config.toml
n_layer = 8
optimizer = "adamw"
seq_len = 1024
MLP neurons of a small language model. Each row is named by its layer, matrix (down: output weights) and neuron, and shows model dimensions 80-143. Each number is 128 + 24 x the weight over its row's rms, rounded and kept within 0 to 255. A neuron's up and down rows have the sign that makes its largest values positive.
A block is one neuron, or neurons of one layer that tend to fire together. After each block is what it responds to, as a language model described it from the Wikipedia text at the highest values.

L5.down183 [161 153 103 121 150 146 129 155 163 124 116 113 126 151 155 106 135 120 119 146 101 148 118 136 181  95 153  82 122 145 104 160 166 134 172 125  72 191 122 131  99 165 130 147 123 144 139  85 126  79 142 115 120 116 137  99 132 129 105 117 105 162  97 141]
Fires on short pieces in lists, tables and formulas: chemistry symbols (O in O₂, σ), table headers (A, ATT), first-name continuations (old, ando, ward).

L3.down115 [106  97 101 100  99 148 140 175 160 131 107 112 150 167 113 109 119 108 158 160 109 129 118 117  85 116  95 143 102 133 134 146 112 109 142 151 118 152 163 134 132  98 175 106 113 103 190 120 144 111 137 116 125 145 137 154 155 138  95  78 140 179 140 106]
L3.down325 [163  94 132 131 160 132 104 130 129 146 136 136 117 138  99 140 133 131  70  98 155  79 143 109 170 119  72 138 119 132 142 189 115 101 126 141 128 112 150 127 163 101 135  91  88 101 105 100 108 122 142 105 102 103  88 112 135 191 112 123 144 136 120 161]
L3.down552 [119  95 114 151  93 133 111 111 187 113 139 147 154 102  96 151 143 113  73 111 130  80 137 148 152 140  89 111 109 108  98 144 154 108 135 154 130 115  97 116 157 153  81 120 137 135  93 134 140 124 124 163 161 111 110 149 112 165 110 134  96 147  93 116]
L3.down969 [112 139 104  95 161 149 114 117 146  77 111 110 136  98 174 159  87 133 102 114 146 115 125 123  72 104 103 142 187 158  77  63 116  86  85 140 122  65 144 135  85 146 103 134 145 122 109 152 122 142  86 116 108 139 138  83 158 150 158 105 122 163 115 132]
L3.down1033 [123 104 129 129 101 159  91 134 106 158 176 133 156 147 142 144 159 164 152  94 103 165 154  87  95 149 128 139 106 159 159 116  99 115  98 145 115 143 138 144 104  99 161 131 125 116 130 118 136 131 151  97  90 129 116 146  98 142 111 137  96  92 127 115]
L3.down1157 [120 132 154 142 105 100  98 129 147 119 162 113 129  95 101 138 101 124 109 159 157 108 114 102 136 150 109 130 140 159 130 149 149 138  93  96 110 134 115 151  96 157 103  74 140 125 136 158 160  92  82 120 187 113 194 120 137 140 123 106 112  91 155 176]
L3.down1428 [111 132  70 105 148 132 148 140 100 112 117 141  91  89  77 167 150 114 114 125 119 100 148 127 145  90 138 105 137 122 166 143 118 148 108 125 114 123 144 111 144 154  98 159 104 145  84 101 144 162 137 149  90 133 169  63 110 144 130 140 125 122 139  70]
L3.down1439 [154 107  91 152 115 143 125 135 155 160 105 117 140 100 156 139 142 118  91 107 137 137 104 181 170 121 103 150 134 187  79 175 130 108 143  99 132 116 102 104 181 114 131 161 116  95 121 109 135 138 110 108 149 111 103 114 168 150 161 139 130 166  98 100]
Digits of ranking or position numbers, mostly music chart peaks (number 62 on the Billboard, No. 170), plus 100.0% in vote-total table rows and other table-cell numbers.

L5.down641 [158 154  89 135  90 134 105  99 107 122 123 150 118  76 102 132 127 146 219  77 122 129  90 113 161 144 116 136 167 129  84 144 117 112 126 171 112 120  88 102 172 122 137 146 134 107 108 135 154 143 113 124 142 105 111 158 202 151  70 128 139 119 171 153]
Short digits, letters or word pieces inside structured text: chemical subscripts (O_3), math indices, table cells, and model codes (F/A-18), plus scattered ordinary words.

L5.down1378 [115 126 108 121 135 139 118 141 102 111 137  86 114  92 144 136 152 148 167 131 136 121 110 105  91  95 114 137 112 135 149 137 164 147 139 164 160 129 112 149 126 100 149 106 123 145 144 131 119 135 152 159 127 151 117 144 145 110 132 115 122 113 198 117]
Last digit of a year or the "s" of a decade (1880s, 1937–38, 2011), mostly in dates, tables and stats; weaker on verb endings and "%".

L5.down320 [109 146 166 119 116 116 137 187 140  71 136 117 160 106 151 103 113 130 132 177 133 127 136 151 168 144 164 164 126 150 107 144  89 158 119 112 139 145 163 102 192 115 139 124 122 176 134 142 172  99 151 101  99 173 163 103 116  61 103 131 116 142 120 156]
Predictable next pieces of familiar multi-token names and words, strongest after Billboard (200, Hot); also inner word fragments (tri-ath-lon, bar-it-one, cact-i).

L3.down97 [202 120 147 143 148 121 111 121 140 137 135 152 125 118 148 123 146 141 129 121 162  92 102 131 144  92 135 122 144 123 114 157 126 155 113 113 163 115 125 140 138 137 136 141 132 119 113 114 129 185 101 127 152 118 116 147 138 122 120 120 152 110 101 161]
L3.down357 [143 127 135 109 173 124  94 109 127 150 160 112 152 128 152 135 140 129 181 129 139 105 146  83 141 146 113 127 150 160 131 157 109 108 151 137 139 124 159 130 124 132 117 131 152 198 140  93 141 130 142  95  80 140 111  71 119 115 149 111  95 109 105 111]
L3.down534 [122 101 113 100  87 136 111 135 153  85 146 126  65  83 147 170 166 122 119 106 169 153 127 192 101 111 112 130 136 148 106 123  84 165 128 109 169  88 134 155 147 198 131 124  99 124  92 111 155 123  93 158 135  92 161 177 172 150 141 151 130 111 151 126]
L3.down753 [145  98 169 139  62 100 119 113 165 122  92  96 117 122 149  99 113  97 103 105 125 138 110 132 176 105 137 106 130 136 115 135 164  77 173 117 147 142 151 121 120 139 147 124 122 173 114  99 137 175 141 138 102 125  83 128 171 147 102 128 110 134 156 196]
L3.down810 [115 114 117  73 122  92 138 108 103 144  97 126 137 168 136 134 130  69 124 110 118 133 150 103 167 106 124  83 134 123  78 127 154 124  95 120 137 112 107  83 123 144  68 140 125 135 180 137 180 138 105 131 118 107 142 152 141 163 115 131 140 162 125  90]
L3.down905 [126 101 173  64 126 131 112 130 152 131  99 161 116 142 123 176 111 139 122 173  92 142 100 145 117 112 100 139 137 124 125 102  92  87 149 101 132 165  95 119 107 103 121 168 129 147 172 124 141 184 155 158 111 106  90  94 127 101 128 114 111 130 141 141]
L3.down1242 [106 148  94 117 140 121 138 110  76  75 128 114 133 123 146 134  90 111 153 152 141 130 159 119 128  88 103 112 120 143 110 156 151 135 113 168 127 161  98 116 144 138 130 145 126 121 187 140 120 133 101 136  97 129 112 140 157 137 124 134 182 109 139 109]
L3.down1457 [118 192 142  69 112 178 127 135 170  90 153 137 161 113 134 121 112 133 117 172 137 131 117 147  80 110 125 107 117 107  99 118 150  82 133 127 113 124 142 166 148 140  77 130 129 105  93 173 106 129 141  96 118 127 174 163 101 128 135 131  87 138 129 104]
Header cells in wiki tables, mostly "Player" after No./Pos./Nation, also "%" and "Votes"; plus final digits of years like 2016, 1890–91.

L3.down144 [143 136 124 132 118 100  67  91 126 119 136 159 145 104 175 130 141  88  80  85 156  73  84 189 145 173 127 146 116 124 114 106 128 135 142 120 137 110 117 141 124 130 102 124 136 141 136 179  66 156 121 149 139  99 134 136 117 135 102 126  86 156 115 164]
L3.down224 [138 141 123 136 134 149 172 140  58 130 132 110 175 111 124 142 142 108 103 109 116 133 154 114 121 114 143 198 125 153 102 128 139 147 119 116 126 122 177  76 125 148 105 116 108  66 157 138  96 147 105  95 138  92 121 148 110 105 115 116 169 162 113 174]
L3.down362 [118 128 139 108 129 164  86 176  62 160 101 132 126 155 130 114 111 104 113 162 155 144 133 121 115 114 136 144 120 101 116 106 112 138 143 103 152 129 178 103 145 108 112  98 132 144  79 155 111 120 131 152  90 117 131 142 124 104 127 123 144 103 174 166]
L3.down494 [ 53 113 135 139 114 131  88 133 147 117 146 142 107 140 157 117 133 112  82 105 125 111 148 116 151 167  97 107 127 138 145 154 110  89 154 161 156 139 138 125 104 134 122 144 124 152 138 139 105 175 155 147 127 143 148 156 161 114 183  96 103 118 157 166]
L3.down803 [123 107 103 104 125 140 149 158 118 115 145 159 122 111 129 146  99 136  70 141 107 117 138 137 148 114 131 138 100 168 108 117 137 123 106 126 160 163 108 165  83 119 108 160 145 174 135 123 134 150 128 148 118 124 119 158 131 124 136 127 149 162  88 135]
L3.down841 [139 152 127 133 109 148 139 169 152 148 128 142 160 122 160 119 110 153  77  92 113 159 126 116 101 151 166 185 124 127 106 171 116 156  86 115 190 114 120 135 129 140 143 146 146 105 192  98 132 101 164 166 164 131 140 132 169 123 101  68 145 158 107 112]
L3.down1029 [108 112 133 105 134 118 155 137 131 150 163 147 105 121 138 131 155 125 110 165 113 129 135 111 119 142 110 170 130 114 156 104 157  98 141 158 173 133 146 105 155 152 156  99 138 169 115 161 128  91 103 117 104 129 147 112 144  85 144  97 131 111  99 113]
L3.down1315 [108 109  61 118  97 120 144 123  86 140  99 144 154 159 169  85 118  92  83 156 143 135 132 136 150 204 140 142 140 143 118 129 107 123 132 130 165 132 113 164 162  83 172 107 113 121  90 127 178 110 143 145 105 125 115 144 100 145 152 161 153 130 113 145]
Single capital-letter pieces, mostly D or O, opening a name, symbol or term inside lists, tables and chemical equations, such as D in Dirty Bastard, O in O(3P), OSMR.

L2.down47 [119  91 160 125 136 106 102  99 126 160 130 123  81 144 121 149 157 139  92 155 117 135  93 129 148 162 116 151 109 123 101 162 106 124 109  79 128 147  93 145 118 157 155 114 119 146 111 122 104 115 118 101 122 112 167  91 144 131 109 122 150 174  95 147]
L2.down419 [110 126 155 125 133 115 129 126 106  93 117 173 116 142 127 115 113 116 162 138 109 140 182 143 133 168 113  91 138 125 153 157 176 117 132 117 141 170 115 114 131 118 144 104 138  91 119  57 161 126 149 117 105 114 126  95 171 142 125 114 164 134  99 137]
L2.down578 [163 141 108 177 106 155 166 130  83 161  94 109 174  77 120  96 127  99 108 140 151 120  88 111 115 111 170 128 163 102 127 130 113 133  97 126 138 171 160 136 130 164 119 149 116 131 162 148 128 148 124 151 144 122 104 138 130 156 130 127 129 134 103 124]
L2.down815 [148 140 142 113 140 116 119 144 121 121 148 124 130 172 117 131 180 141 119 111 120 148 108 135 147 123 124 103 111 118 122  81 133 125  93 154 138 138 157 105 166 116 109 129 142 126 142 132 130 130 134 104 112 131 152 117 109 107  77 144 123 135 114 115]
L2.down964 [119 137  93 147 130  78 147  94 103 116 125 167 109 159  80 125 114 135 111 123 138 140 152 127 107 116 130 133 164 142 159 111 114 156  93  95 117 151 128 134 137 177 155 125  84 125 145 165 115  94 136 149 161 105 110 127 184 117 153 111 134 131  94 132]
L2.down1205 [129  76 161 124 131  83 104 128 103 159 150 121 163 130 139 150 148 122  75 104 118 127  83 131  95 125  72 160 124 127 109 131 133 146 134 155 126 132 161 131 140 103 119 151 119 113 145 150 139 128 133 164 120 116 110 169 145 118  96 108 135  99 106 117]
L2.down1214 [125 140 108 128 157 152 155 136 103 127 125 135 118 104 145 101 146 111 153 144 144 116 124 130 120 146 115  73 150 120 140 127 157 116 128 137 133 139 146 101 155 130  95 141  92 140 125 144 133 120 181 148 145 134 159 166 109 126 106 131 104 137 105 148]
L2.down1332 [139 132 134 112  92 115 127 151 109 132 166 165 130 167 109 114  96 165 102 147 121 142 106  91 111 132  63 134 142 125 150 116 136 124 150 131 134 166 109 130  82 124  94 127 121 130 126 152 130 137 158 154 150 123 108 120 173 132 131 125 128  84 171 142]
Digits or number words right after "number", "No.", "#" or a label colon, usually chart positions, as in reached number three, No. 170, #439.

L2.down13 [ 76  89 129 140 145 115 145 123 111 146 133 121 154 142 151 155  83 150 135 133 132 108 171 102 126 139 160 146 115 121 127 145 113 101 119 133  80 117 107 102 129 141 102 111 140 112 125 120 137 127 134 152 141 104 110  99 113 194 145 117 123 102 112 115]
L2.down131 [137 122 145 104 163 137 138 141  85 146 104 133 145 118 169 107 152 129 117 103  93 112 130 180 145 142 126 142 148  77 158 104 139 106 141 118 122 147 120  92 126 125  70 102  97 113 107 169 136 115 119 112 109 109 131  87 124  98 125 156 103 133 134 100]
L2.down530 [107 138 152 125 137 103 101 119 118 102  86 111 138 124 179 150 167 153 128 133 158 125 112  97 134 106 140  98 143 128 144  77 133 134 169 128 130 142 150 139 151 131 157 133 147 158 173 148 126 164 110 183 123 109 123 113 163  98 144 119 153 152 155 117]
L2.down546 [106 133 125 133 119 164 128 143 138 126 117 123 159 143 115  91 148 158 126 139 125 152 158 103 142 190 121 157 147 161 125 126 123 153  79 111 105 115 147 132 108 101 148 122 169 157  83 105 113 113 123 145  96 136 134 135 121 115 160 139 152 145 111 105]
L2.down686 [111 117 157 148 120  97 132 118 130  98 157 141 114 131 125 150 119 162 162 134 119  92 116 116 107 128 129 158 100 114 134 127 120 158 127 145 147  63 169 136 107 145 104  99 127 127 149 139 114 107 115 144 128 127 164 133 115 157 108 105 110 100 121  86]
L2.down818 [121  91 132 132 130 115 142 150  93 156 135 147 115  98 167 126 148 145 144  91 108 122 114 108 115 152 123 114 107 117  78 145 152  89 112 114 168 144 172 115 104 116 122 129 123 124  74 142 134  94 135 155 163 127 146 137 153 153 129 101  91 110 140 148]
L2.down857 [113  88 142 120 145 117 141 156 141 104 122 121 115 156 154 126 109 163 148  92 124 146 135 103 119  89 143 166 112 110 114 128 121 103 147 112 152 115 155 101 101 120 100 131 156 131 114 131 117 116 140 148 159 135 126 100 118 142 141  92 103 126 122 117]
L2.down917 [129 142 139  81 108 156 111 139 151 119 121 130 124 147 189 119 175 148 131 131 115 133 122 137  87 135 115 119 141 156  92 124 113 145 142 119 118 145 139 138 148 107 189 141 121  58 110 126 152 143 138 164 142  94 160 136 126 157 148 139  92 117 114 112]
The last digit of a four-digit year in dates, seasons, tables and citations, such as 199|9 in 1999–2000, 201|4, 192|2.

L2.down544 [123 103  83 103 124 155 130 139 134 147 134 129 132 145 179 169 116 141 102 109  94 140 138 103 141 134 125 122 111 148 141 114 116 123 101 142 156 137 129 110 165 155 140 139 113 137 109 138 139 104  93  94 133 156 154 146 106 179 107 103 133 165 144 132]
L2.down598 [163 149 107 115 135 162 111 119 116 173 137 125 105 154 108  86 110 149 149  89 128 128 135 163 159 143 130  94 149 157 129  85 147 130 145 153 135 121 121 141 149 109  92 105 113 127 115  84 170 157 102 121 109 173 123 127 104 114 119 154 162 125 123 102]
L2.down649 [125 145 117 179 166  84 112 135 120 129 110  52 119 103 125  55 150 137 132 113 145 129 120  96  83 143 131 117 162 148 104 122 120 103 129 115 132 131 132 138 137  95 101 139 164  96 124  68 160 106 146 123 157 171 134 124 119 140 140 134 135 142 162 135]
L2.down673 [154  92 169 136 114 127 141 140  73 105 147 163 191 104 107 135 105 129 188 126 124 179 135 120 107 140 141 136 126 150 103 141 163 115 135  84  94  97 134 153 161  99 126 144 122 126  78 122 146 134 141 120 158 158 121 108  97 144 146 165 148 150 157 148]
L2.down991 [124 139 136 133 132 166 139 147 147 135 135 133 128 112  91  61 126 124 108  94 132 152 178 113 103 116 134 154 137 105 162 145 131 141 145 156 100  79 172 128 106  90 102 114 129 128 138 130 179 129 132 101 123 147 127 105  86 146 145 120 151 158 100 131]
L2.down998 [144 151 116 152 129 169 119 137  99 132 157 151 134 107 131  96 126 155 112 116 132 138 134 129 125 106 152 146 197 110 107 124 157 128 121 127 119 112  92 140 123 106  98 134 162 117 101 124 104 138 153 120 152 147 114 137 112 136 157 156 137 126 114 148]
L2.down1167 [146 100 152 145 156 137 159  87 118 132  93 123 158 120 113 111 115 115 152 142  88 114 111 115  90 125 150 137 168 175 109 148 152 128 139 172 159 147 111 127 114  97 108 148 149 132 126  94 159 116 117 127 176 114 113 100  92 159 100 139 135 145 135 126]
L2.down1273 [159 124 101 152 118 182 116 115 109 142 138 145 126 150 113 139 164 186 164 138 105 126 160 104 141 128 116 130 167  93 114  90 114 111 157 156 100  90 125 143 128 145 118 135 114 140 131  99 169 133 112 147 104 197 121 112 146 145 113  77 106 134  83 137]
Last or second-to-last digit of multi-digit numbers such as money amounts, ages, stats-table cells and counts, e.g. $610 million, 358 | 16.

L5.down1244 [111 154 143  82 165 151 126  96 115 133 177 153  92 126 153 172 138 173  89  95 119 108 122 170 116 118 132 118 129 113 122 133 126  99 127 117 116 144 120 182 110 137 159 154  78  87 119 146 131 113 132 148 167 137 144 126 132 178 135 132 148 102 140 127]
Final token of a place name, often a college, team or town named after one, e.g. Hawaii, Vermont, Ex-eter, Oak-land.

L2.down159 [115 125 134 106 121 111 136 128 123  93 159 160 133 144 150 127 145 115  78  83  77 150 107  95 101 134 138 152  73  91 139  91 120 142 130 106 138 156 195 132  94 109 131 131 107 121 107 136 101 142 111 109 142 109 128 118 145 146 176 196 127 124  95 146]
L2.down551 [124  80 130 112 120 106 145 132 164 120 132 143 120 143 208 130 131 153 131 131 143 162 180 125 133 141 130 133 146 153 130 130 150 112 112 142 132 173 115 170 127 112 126 113 157 162  89 126 123 137 140 145 176 135 155  94 131 174 132 133 132 112 121 157]
L2.down724 [129 155 150 117 123 115 136 117  86 158 119 112 154 123 110 114 115 112  61 112  94 138 125 117 128 157 122 127 140 126 121 125  93 105 100 124 123 137 125 115 151 137 151 143 146  88 116 182  98 106  79 100 156 101 101 112 133 152 158  70 155 131 109 130]
L2.down728 [ 87 166 142 105 123 141 121  88 112 153 110 100 137 112 131 176 107 125  99 137  95 127 131 134 135 136 161 102 117 200 111 128 158 105 115 120 171 201 124 138 148 102 121 145 124 119  99 153 112 155 148 125 147 141 155 127 161 148 116  76 198 113 166 115]
L2.down797 [122 143  80 139 160 155 103 103 155 158 137 147 150  85 141 166 128 142 125 131 129 147 137  88 159 131 117 123 130 133 111 117 117  87 132 140 142 123 121 126 133 133 146 145 120 120  84 107 133 158 135 115 131 102  90 127 166 149 117 164 125 175 152  84]
L2.down801 [176 160 136 161 136 107  96 149 103 155 161 181 176 143 118  82 125 151  77 153 121 147 122  88 133 139 130 117 134 154 109 107 123 118 122 129  78  76  99 153 123 134 134 111 140 148 126 122 146 140 119 110 128 155 124 153 184 160 129 110 137 134 154 116]
L2.down1086 [116 129 117 157  98  80 125  77 123 116 100 111 143 105  93 109 132 133 101 131 175 157 159 160 144 127 163 144 116  84  87 118 124 165 177 104 130 126 120 126 129 146 103 156 157 121 157 136  92 148 168 116 132 113 123 126 121 148 110  95 103 125  67 145]
L2.down1434 [155 133 145 137 131 145 159  94 125 120 136 129 192 108 104 116 124 134 135 144 145 170 132 142 139 125 137 139 139 162 127 136 136 125 116 195 138 171  96 196 126 132  81 122 157 153 149 125 105 121 175 109 126 164  66 137 128 126 138 147  93 148 137 134]
Fires on the final part of a location, often a state or country after a comma (Cincinnati, Ohio; Sydney, Australia; Los Angeles), with weaker hits on date parts and list commas.

L2.down96 [115 130 127 121 127 119 151 162 100 145 100 119 156 150 139 141 143 133 149 149 107 165 145 160 145 122 129 122 159 141 139 144 137 132 163 110 108 143 130  79 115 108 148 139 128 134 132 130 134 126 144 138 134 111 120 134 111 146 112 158 105 133 171 157]
L2.down352 [113 117 120 165 137 140 147 136 139 139 159 151 136 146 153 116 118 155 101  84 141 127 127 131  83 100 167 127  78 105 152 124 116  89 128 140 173 111 120 125 144  78 130 145 149  96 117 154 113 135 165 105 133 134 107 103 127  91 152 143 158 109 113 129]
L2.down514 [160 178 125 153  96 111 125 171 150 181 126 108 138 131  96  97 114 131 110 126 166 145  97  97 105 122 115 149  84  82 131 174 146 134 135 123 109 111 148 144 147 142 141 129 144 154 116 116 151 156 119 103 170  84 139 168 129 131 129 150 121 163 108 106]
L2.down751 [158 122  97 152 132 107 126 117 143 119 157 111  91 128 110 143  90 176 151 101 119 121 129  89 119 159 121 130  99 144 122 117 100 103 115 148 108  84 105 166 138 126 126 101  96 136 149 144 160 113 122 128 112 136 140 140 121 160 183 162 151 117 132 157]
L2.down960 [126 152 136 125 123 124 110 146 158 109 108 130 134 122  90  93 139 143 144 105 155 118 198 110 172 123 142 125  60 116 128  95  58 138 143 104 123  82 120 114 176 168 154 131 131 157 112  95 163 101 124 119 103  95 146 107 106 139 116 140 121 143 139 162]
L2.down1221 [108 120  90 123 109 123 102 122 158 106 129 124 115 115 156 123 121 159 115 139 144  92 157 101 128 132 155 128  92  97 178 116  90 105 116  99 148  97 152 150 114 114 116  76 103 109 125 130 167 151 157  88 104 109 132 133 145 135 134 137  87 122 133 168]
L2.down1247 [100 142 108 149 110 159 118 149 130 151 126  98 135 129 114 124 115 121 112 142 118 130 140 141 118 115 113 141 124 126 116 173 105 110 131 154 136  97 152 148 148 108 135 113 128 169 141 140 139 149  88 121 106 134 142 112 144 190  89  87 101 135 175  98]
L2.down1526 [143 130  97 141 145 135 137 145 123 107 124  66 125 157  98  91 143  97 158 142 144 140 125 116 108 105 141 120 133 140 161 130 139 139 154 133  70 150 113 145 103 127 109 140 119 113 134  95 116 125 166 114 110 119 105 109 133 126 121 118 109 122 116 141]
The first word piece of a capitalized proper name split into subwords, often in lists, tables and taxon entries: An(ker), Ar(ilus), Id(lib), Kar(achi).

L3.down270 [139 147 153 148 132 151  68 113 116 112 156 143 120 161 172 129 160 125 109 141 134 143 162 132 137 147  86 134 135 110 123 124 113 145 115 103 126 162 104 107 156 125 101 150 117 125 118 107 139 149 122  96 171 120 165 150 144 102 118 158 165 124 178 127]
L3.down299 [118 137 179 110 126 131 126 121 126 102 145 148  69 129 163 139 122 118 179  89 126 111 155 106 129 113 114 172 103 107 116 128 136 127 132  91  92 140  70 130 148 143 129 162 138  95 138 128 129 108  89 119 115 138 114 173 125 123 173 104 110 145 171 142]
L3.down495 [114 136 121  94 188 138 138 133  97 136 139 128 106 156 118 111 150 131  67 136 129 125 114 161 112 109 111 109  77 133 157 154  97 167 153 139  73 138 167 149 144 130 114 142 107  81 157 149 110 132 168 133 105 148 156 112 151 108 148 140 160 112 121 131]
L3.down563 [145 139 117 147 113 109 111 101  91 108 130 129 153 144 125  98 102 162 101 145 127 105  98 129 134 126 128 157 138 170 104  67 155 119 119  98 107 127 150 145 130 148 167 126 152 100 122 111 166  98 139 111 151 145  95  92  98 112 125 153 115 112 129 108]
L3.down1144 [151 136 114 125 141 128 114 148 109 139 150 115 127 128 158 104 147 136 111 134 124 132 100 129 167  97 131 101  93 111 105 132 113 169 123 140 124 115  67 103 119 120  98 116  68 125 149 124 141 125 108 134 191 115 154 178 149 122 110 135 100 134 153  95]
L3.down1149 [117 132 149 162 124 125  97 127 142 155 181 135 128 125 159 143 155 147 142 114 132 120 114 132 123 133 152 150 133 123 103 129 125 163 150 120 118 113 116 104  69 123 104 156 110  95 113 156 110 109 119 131 152 121 130  65 116 153 134 105  94 153 161  99]
L3.down1183 [132 117 127 115 139 158 108 135 116 104 139 140 170 169 143 141 120 161  99 113 100 108 115 162 121 158 142 167  93 139 122 110 144 114 110  95  89 167 103 132  94 134 127 151 163 125  96 154 156 160 133 138 171 113 123 165 123 135 155  65 145  95 140  74]
L3.down1424 [107 126  96 150 142 128 171 142 120 104 123 108 179 113 154 150 127  65 127 151 147 153 133 154 102 164 120 107 130 144 134 145 110 132 136 147 147 116 137 132 147 104 164 129  97 102 125 113 148 168 164  84 114 133 145 113 141 126 139 110 111 187  85 134]
Single digits or letters inside multi-part numbers and formulas, e.g. the 2 in 250, subscripts like O_{2} and HO_{3}, ranges like 40–50.